config = dict(
    n_layer=13,
    d_model=192,
    head_dim=32,
    positions='rope',
    rope_base=100000.0,
    qk_norm=False,
    init_std_o=0.0223,
    init_std_down=0.0141,
    lr=0.00265,
    lr_mult_qkv=0.7,
    grad_clip=1.0,
    doc_mask=False,
    train_tokens=554000000,
    steps=8454,
)
MLP neurons of a small language model. Each row is named by its layer, matrix (gate and up: input weights; down: output weights) and neuron, and shows model dimensions 48-143. Each number is 128 + 32 x the weight over its row's rms, rounded and kept within 0 to 255. Numbers have three digits each. A neuron's up and down rows have the sign that makes its largest values positive.
After each neuron's rows, "fires on" lists the tokens most often at its 100 highest values on Wikipedia text that the model never trained on; "fires before" lists the tokens most often just after its 100 highest values on Wikipedia text that the model never trained on.

L7.gate258:105144108101136164145130133158121139148159127081107093113197124108175135137099175111120119165129185173101099101087164128138112122100136127127129105097186122110177132138096139042138149211134094113044165151139121169095128143088036169110201135105084139111114170096114156088150132098125101156
L7.up258:060128159077079157086101110149169175114137110132141085147133094114131152145150170109099073131117117120076177168063122117123122099154099124142136138113129132120111099136059142102146112157100130121068105138142135104098134146094078159071182132112133088123086149098161186113141106130075088133
L7.down258:083177102103061092131115146163122119110093128102148071108072092188183139177052184093156123107096179136102131075082147098147136144111116145194101103091149127078106130094162139185064078118113123117105126128153148134087136211133088113122117115147124088089104116103048173111174081130129113158
fires on: "==", " =="
fires before: "\n"

L7.gate226:126144102149129190142130094143134189125111105143149120137128158187133125112183137103138126125092138204063083077106130097162098103121133130157120149098134123102186080121118129097178135122091164130116122175152118131085185100102092186056170185070104093142179124147124122118107156147174116146
L7.up226:125084121149118116141109104158105101100164087173096067139084158168149147175159148066118088108120067155138177045083155070145109123123109194181118166159126212163134091114112139073185182120115186149082112185206154102115120127164078157099165146124102120108089106107119098147123128169162080129
L7.down226:097083113175123116102089105110163170107117095150124115137152180191134131104147161158137098081109107105152182105092128082132076120111051151134112118098197207139185100096140155120160152112105160145129112204116079126063112108133084096113139128086110108142058159151114132173181134149183115150
fires on: "==", " =="
fires before: "\n"

L2.gate663:112159148154153151132154160114058094151124138082147103181083160162074135173153113147082104179126125102095166192120118196165103099134115130152124108185127144083155119209052060183107133134149104180161172107199158121109155131119192076081157049145133135096134104175195125129111136101147064167
L2.up663:137127144083123169160176060118069154091138147148103115120101182093138117143089147155135115153126094145111138176123169144109109056116136098124134159226149141101125146132117143128121086126127140191099150130194136108157135117079171115119076175111138101099179139119209116119132138147191141192
L2.down663:126175126112172161118191100100090098128091157134086086151049143112096135155094178169124107120159141127103173209143143173128085072131150113128101142206130139102142189178126120153147082072155147183102133129149153135126162112086198049123121145153072127105137147133149099131150174117154092129
fires on: " pro"
fires before: "duc", "mo", "vi", "ta", "posed", "b"

L7.gate570:082135122172139120097110088155081163145144114135130123159182113122142088136117135126129147084111144136147139159118161061098121070165103132165155153132152143089118063127174162079190099143099099121148149210085166121094101129150174131136152211096111138079095166087158143129179145119119156115
L7.up570:129141151089115144148126135170164120131118106183125154143084133181180124161141122105151131085111132144130108180115142087110134137148131129133147183114175112097168087122086150113223168155097176171106135189161104155093145171107149153142150146090152129130057122149150119137072088133162096084
L7.down570:146116159117139130111122069106152111161122115131142117190186140221146122079128078062162131101138083091135135152108154167160146163174069163183144189083146168115091123138123151156165138139113150151139154144144101131147077197162104180111111119129141150112121166085057079130163062051125069122
fires on: "==", " =="
fires before: "\n"

L2.gate378:087136145098139191157167111155098145105211097150096111145185146177093157145138180135095130127111149097083160169103055147118158108189162137153120098113121138107126184123117189181155106129114109134155108079132137164189154128108148117172138121131117081092132149141115131127129173184132144125
L2.up378:128091147076074199136171134152169100130165152169191160142146124195130121099132139107123066109093146151145147151148061139146171114156122154190131141138091126118086151096166191136148147110119116131163116167147111180169084165125136117156170091091128121113114133082120051147103134125090135119
L2.down378:127162205119082218150157122114196148159114111121143126108158100141107115138113141154153126107103126118078137098147077089101154092133115159179079140154111123049099153153120178120141124127138090119119146162142109099131090154094074126143147132098101137106062132145142078080175142211122082166
fires on: " mo", " Mo"
fires before: "ve", "vi", "der", "tor", "ni"

L5.gate382:127186110114113117101135071127077059084068075164132107167044150079086117125125105153162129107089112122146124171096117104142153163104075147144099128155121079140116103160155126095116119164137098119175117147149147168132122086108120089129130035103109139073107099162102173088162103091119194105
L5.up382:127116145119070136170168100105125115107152127190112150132143127179151128081120093108134155127092073160126156140119207148136119154131051164102108155121120137135112148074152085118097093087118084153072106141185164155090175060091127143119179101151150153088107149131179155184146108089110102137
L5.down382:105173115162127114164150122140156095130121142194065178119178157177151120094099127191167143150132111161137155148187127140175125091149101091146181131067113130096066163109130129114138126146139100134062114158104194133130186107129166147126163144101134107033124118120172236106111134119108153140
fires on: " As", "as", "s", "ness"
fires before: "s", "e", "ed", "ha", "ee", " of"

L4.gate739:171212065128111094131102138134078154155097102138109167144127113135066144141159077149135152111098104140153152140099124111119144157106051161085109145191144154152098095138127241086092156112117140090144178130110144093151157161149157145085112205098130155130204130166115109144148053146110116098
L4.up739:158175083137163106188098175079088146144112120124123113093158098083090094090107124126119114154106148089117121171110119127073176122085144093145130094195176137149105098196139134151131160121113084152133172137120120126104128124103113063164080152123071098161132126152150086148150107121133106151
L4.down739:130160094192157142193122169149109185165137131151155154124139104143147126172144074174148120092154163084147196108179100152097101107116066158115139118133103113188129145116107080125202140106169106175106091118148151157069161136098109147148166105143135174083127104125148167116116160076120184175
fires on: "'"
fires before: "s"

L2.gate725:134105178067106185095147152091208165139144138103094086131137161145121145156181111084160172056175079161130155128102082126129125106175098099156140144124150150156099194088170151141222106126143116128094100162119090114120165110177117117178084136113115160114090203115123090115161124126176118120
L2.up725:111136122178206151114086132142110132098128149154131136154145179126124109134117124102158120150107161155078077205088062126100171108087140127130167093114109144078123096100166101137159108117139181106151159099171039169122081123154176074130138123077126098074113097167172141163202140156103055100
L2.down725:136121158105063129143171053131158134184135178079112052151169119168071158159178174129172184079177121157133143102156088121108109110109109085150129084142150137106128122069168133142114111108153166187115132135112126141150093133177119097181074132122101147060088104138192102141104122122161118181
fires on: " mo", " Mo"
fires before: "vi", "tor", "ve", "der", "ni", "d"

L3.gate795:144174129168109170108062101199136181104131115122162119162114116100112137088149151126109123089124150153103142175075132146131155152178168100122117060128130172165114099163131148098156115134115139103138138127114109171082119126113150170086115172134134155194068168136122115157084064120083159086
L3.up795:113153135144113072162082128115116130124069143142123067197144142156106107182122168134124184163107145116105094153152146127088168119154167126162089089101129108158154123114163131191117090075092152099172107192122136158106133152151122167148133140067176174141175097135137199081144116183085085115
L3.down795:099216102131194106166133078157104167112168106129159142120083102129116077085130089165136098081090163163129119109098164139127145119138169101118184091150148107165110146134118076113087169105125129096049145073181148122148108130110150112164147123132085102169114114136175140118093183163089147133
fires on: "F", "'", "leg", "gh", "ition", "("
fires before: " |", "e", "s", ",", "\n", "S"

L7.gate813:115145166087174192145133123134112125121129099112162113145084140177174135137011172172190073127147130141137167172136114123159155105118115134176161145108127085103119099099111166107131097109108175167136130123187125150108111102120161096101156150125134131148176106122184107159096078096116121115
L7.up813:116160082116184109181185134095111143132145166141085150110153165178206161138110177131172091139095173154149095122123169122193140114158123125098099138196155121101045086137118150082168085120144086084090102120144122114132107137101139172081131178139179168125083108107158141131110065127158149163
L7.down813:119177143137102118146169102111143101138111152112084149177164107176097119116154094085170142138122172084133116143121139132159155096127077087184130134106159120115117091112128143133152119110108132132062103084140087151059167126090070023135152167123116116082151098160113168126163083066083063102
fires on: "==", " ==", " pre"
fires before: "\n"

L5.gate432:108083083091137157096114055150178151143172197110122125102058151146119185097129138169106129104138097127089119129116182097128126127122153163114112107151151084136122092108115060102091138106116077172177139185133143140147115148098172160107193106106160168067067075126113131165197176137106196112
L5.up432:056090133187144121130095107075195073126111116099117106131196144166164108155109167140181132130100117119127160144110079183170096083215151147134119102127173076112113134149089115135172159080101137164159068150135137120134172123089090129113139098119112189165103078100112127121131083117173159123
L5.down432:051120074181083160159064165161108166113181148120103131111096086222139115135154133109163187113155116123163124117054182097105128166083118157115193111152119126093140140179111115179159132096118146155155147107112103138115161085141126122084086139172165101091168121120165107155076119080145131196
fires on: "==", " ==", "ute"
fires before: "\n", "s", "um"

L7.gate472:118167123124143150124094127142139138077112141187128080120103115150095109161109144158138148135095165146112092131212158149158102184122103153082093099149109134063211166132141126096148100049102121141071117101135163140112121171103114137155111107112121183106128139167140154114167141110164109114
L7.up472:144163133099093155105115103171138090096134177111171098195084143143150133155146124081112130100180175157080117090156146175132076151134139121118078122137092118116164128154118106134155116113140119149094153171099195163125085109116114100131129107182142131127198092135099112092126132084142087090
L7.down472:096163167137136136131147109067081176118159153140107174130081087134080110189061134163056108129135118129128109163126140108127127110122143105099143080149148106130194117154116123120136091097149141116109025120096093173152090168060099094116111106141146177146158061126114169174162081122103058149
fires on: " pro", "ro", "ed", " Pro", " began"
fires before: "duc", "mo", "ed", "x", "ach", " to"

L2.gate889:130131146105155190171075077080110129124119147115123141100112182138136135074106119178073168131082087135030106146133130089101120092151097208125189101107109139068100133163141113211146070114142141105118107121104122105064121125142089098120088104070173141137125135096103135113134127126058060096
L2.up889:152174135147163143081179141135159073136156123169101124143083179135174192087163137104134140145114155123084077110129050115109148152197102082121089126132095141108173115105168079159190105146214101138127127130122152143162122105113189060084164147164148110092148131128130149149178128104152085129
L2.down889:147100091072103162103118175124072097133085146152111112107182164107168166120146129107091095105146056118071127144142128097122128106104063137159155069081118130098100114165154124132097111146151126147134133138140117206150141126090117047100151194141115136116073097115183073098157135107150076168
fires on: " mo", " pa", "/", "p", " Mo"
fires before: "ve", "vi", "der", "per", "ni", "d"

L3.gate485:145126092154138139130155115207105086188097135209138098174118139105155123118144156123115140184163128157153084064159181085133139155153093094142090132158084136142117150038133145090125134133083100166142163134083079134080212120130168127158160091101187053119171113096113139136080132171123108138
L3.up485:162132122163168193179106140186089075112144098184162085108070122110130115140169138153110091186097096145156100164197156129132136110086188101134065138121091215158114117182140137072163078074118027090081103106127098151161096131164143137206130080143124092058124146120139116105145149138114117159
L3.down485:122165080146136141129117138169053136115156122148104152081113144128110133114142154112147095180147142116151107121100148049070102115082111136139111203118163157165118071078097139119130125120171129106125125139191176188161103170124090163143193101173155154137165159150103161124187170152154121183
fires on: "\n", "fer"
fires before: "-", "\n", "red", "ence"

L3.gate743:109059122132109115132157135191087101063138123085072150199140148116202117116057126165190160094148144123118106110130116107088120144098136074182158162056146153129143133164055165093174121081116162076103188080121120091056185133147089092135114134098087135174153166092159099113166081182143176122
L3.up743:120130154151166154116117140137135154059148133097158111116107170113087111162140120168160090061137136166163138088138139154117146112070162114106076154070137120079121105132122098156077089126164085124124136168065125206127110105092175128114123122101147246145148141159154064147094128122148123232
L3.down743:126175091105100075150126174066160114147157105197110086129109116107103177124123172117093146180064117091104137111116117081119141072186105200145139153213145185158132069040147124156144124140124092141161088185200100079158100119146065127103178159164150131100097084104078141141156129169163098090
fires on: "\n", "==", "um", " =="
fires before: "\n", "s", "-"

L7.gate276:115085125136103187165132101190188115193138086099104138150122178223192129081122122145160174139113180164116114075078166105234130146137100086173118141162141105143154125165120147134137111120122131080133144168125180120149179141063133078127161183148148085054162104094114137133144146155159102143
L7.up276:148133137132148182161103143170160140121134116079107148214121217171138155104088157106200111149176120146128196155048093119122166106120113140223181107136172123081092104186091164115180112150104153090073099133095127143056145127110121187088089165115131109118104111145119153125127125204177150123
L7.down276:099156132170082103082112078127126133203110156074114141142145120181161102134154109092101125140150129105117176149124109169103117108078033149128150086165153089131103116129101142121165133141129102180119116104071135141087132175087121133146075122087158111079149111114140177146114109069162078168
fires on: "==", " =="
fires before: "\n"

L3.gate153:146132150076088106157086139138115095108113130099116136135106175095162098134146123133132117057105122164104118130153104177142144075069126142155111106148113093067108154147094199130180129103129124100116185072096110101155103103132108134102140110128101132152164160166203093173130183158142184091
L3.up153:153180183171154173106083131046182162145180166119069091112155187155073146116127139119119119095150127173135133172108087158187191141127112152161101089164153168082082175138122142099146120152125155087152171134157109100160073123120097096098150099164090128138104128088132115151102112116110136119
L3.down153:162148088116135147116117094118165109101085137083116113120132165147123095133110114180106174077066079162117104135128166139175132049047081082106079089149109126089144140111138130159140157081108162142062130056137077163145067137129106135107102153141101119162115109136177145115158151122155091103
fires on: " mo", "mo", "bo", " Mo"
fires before: "ve", "vi", "der", "c", "ni", "unt"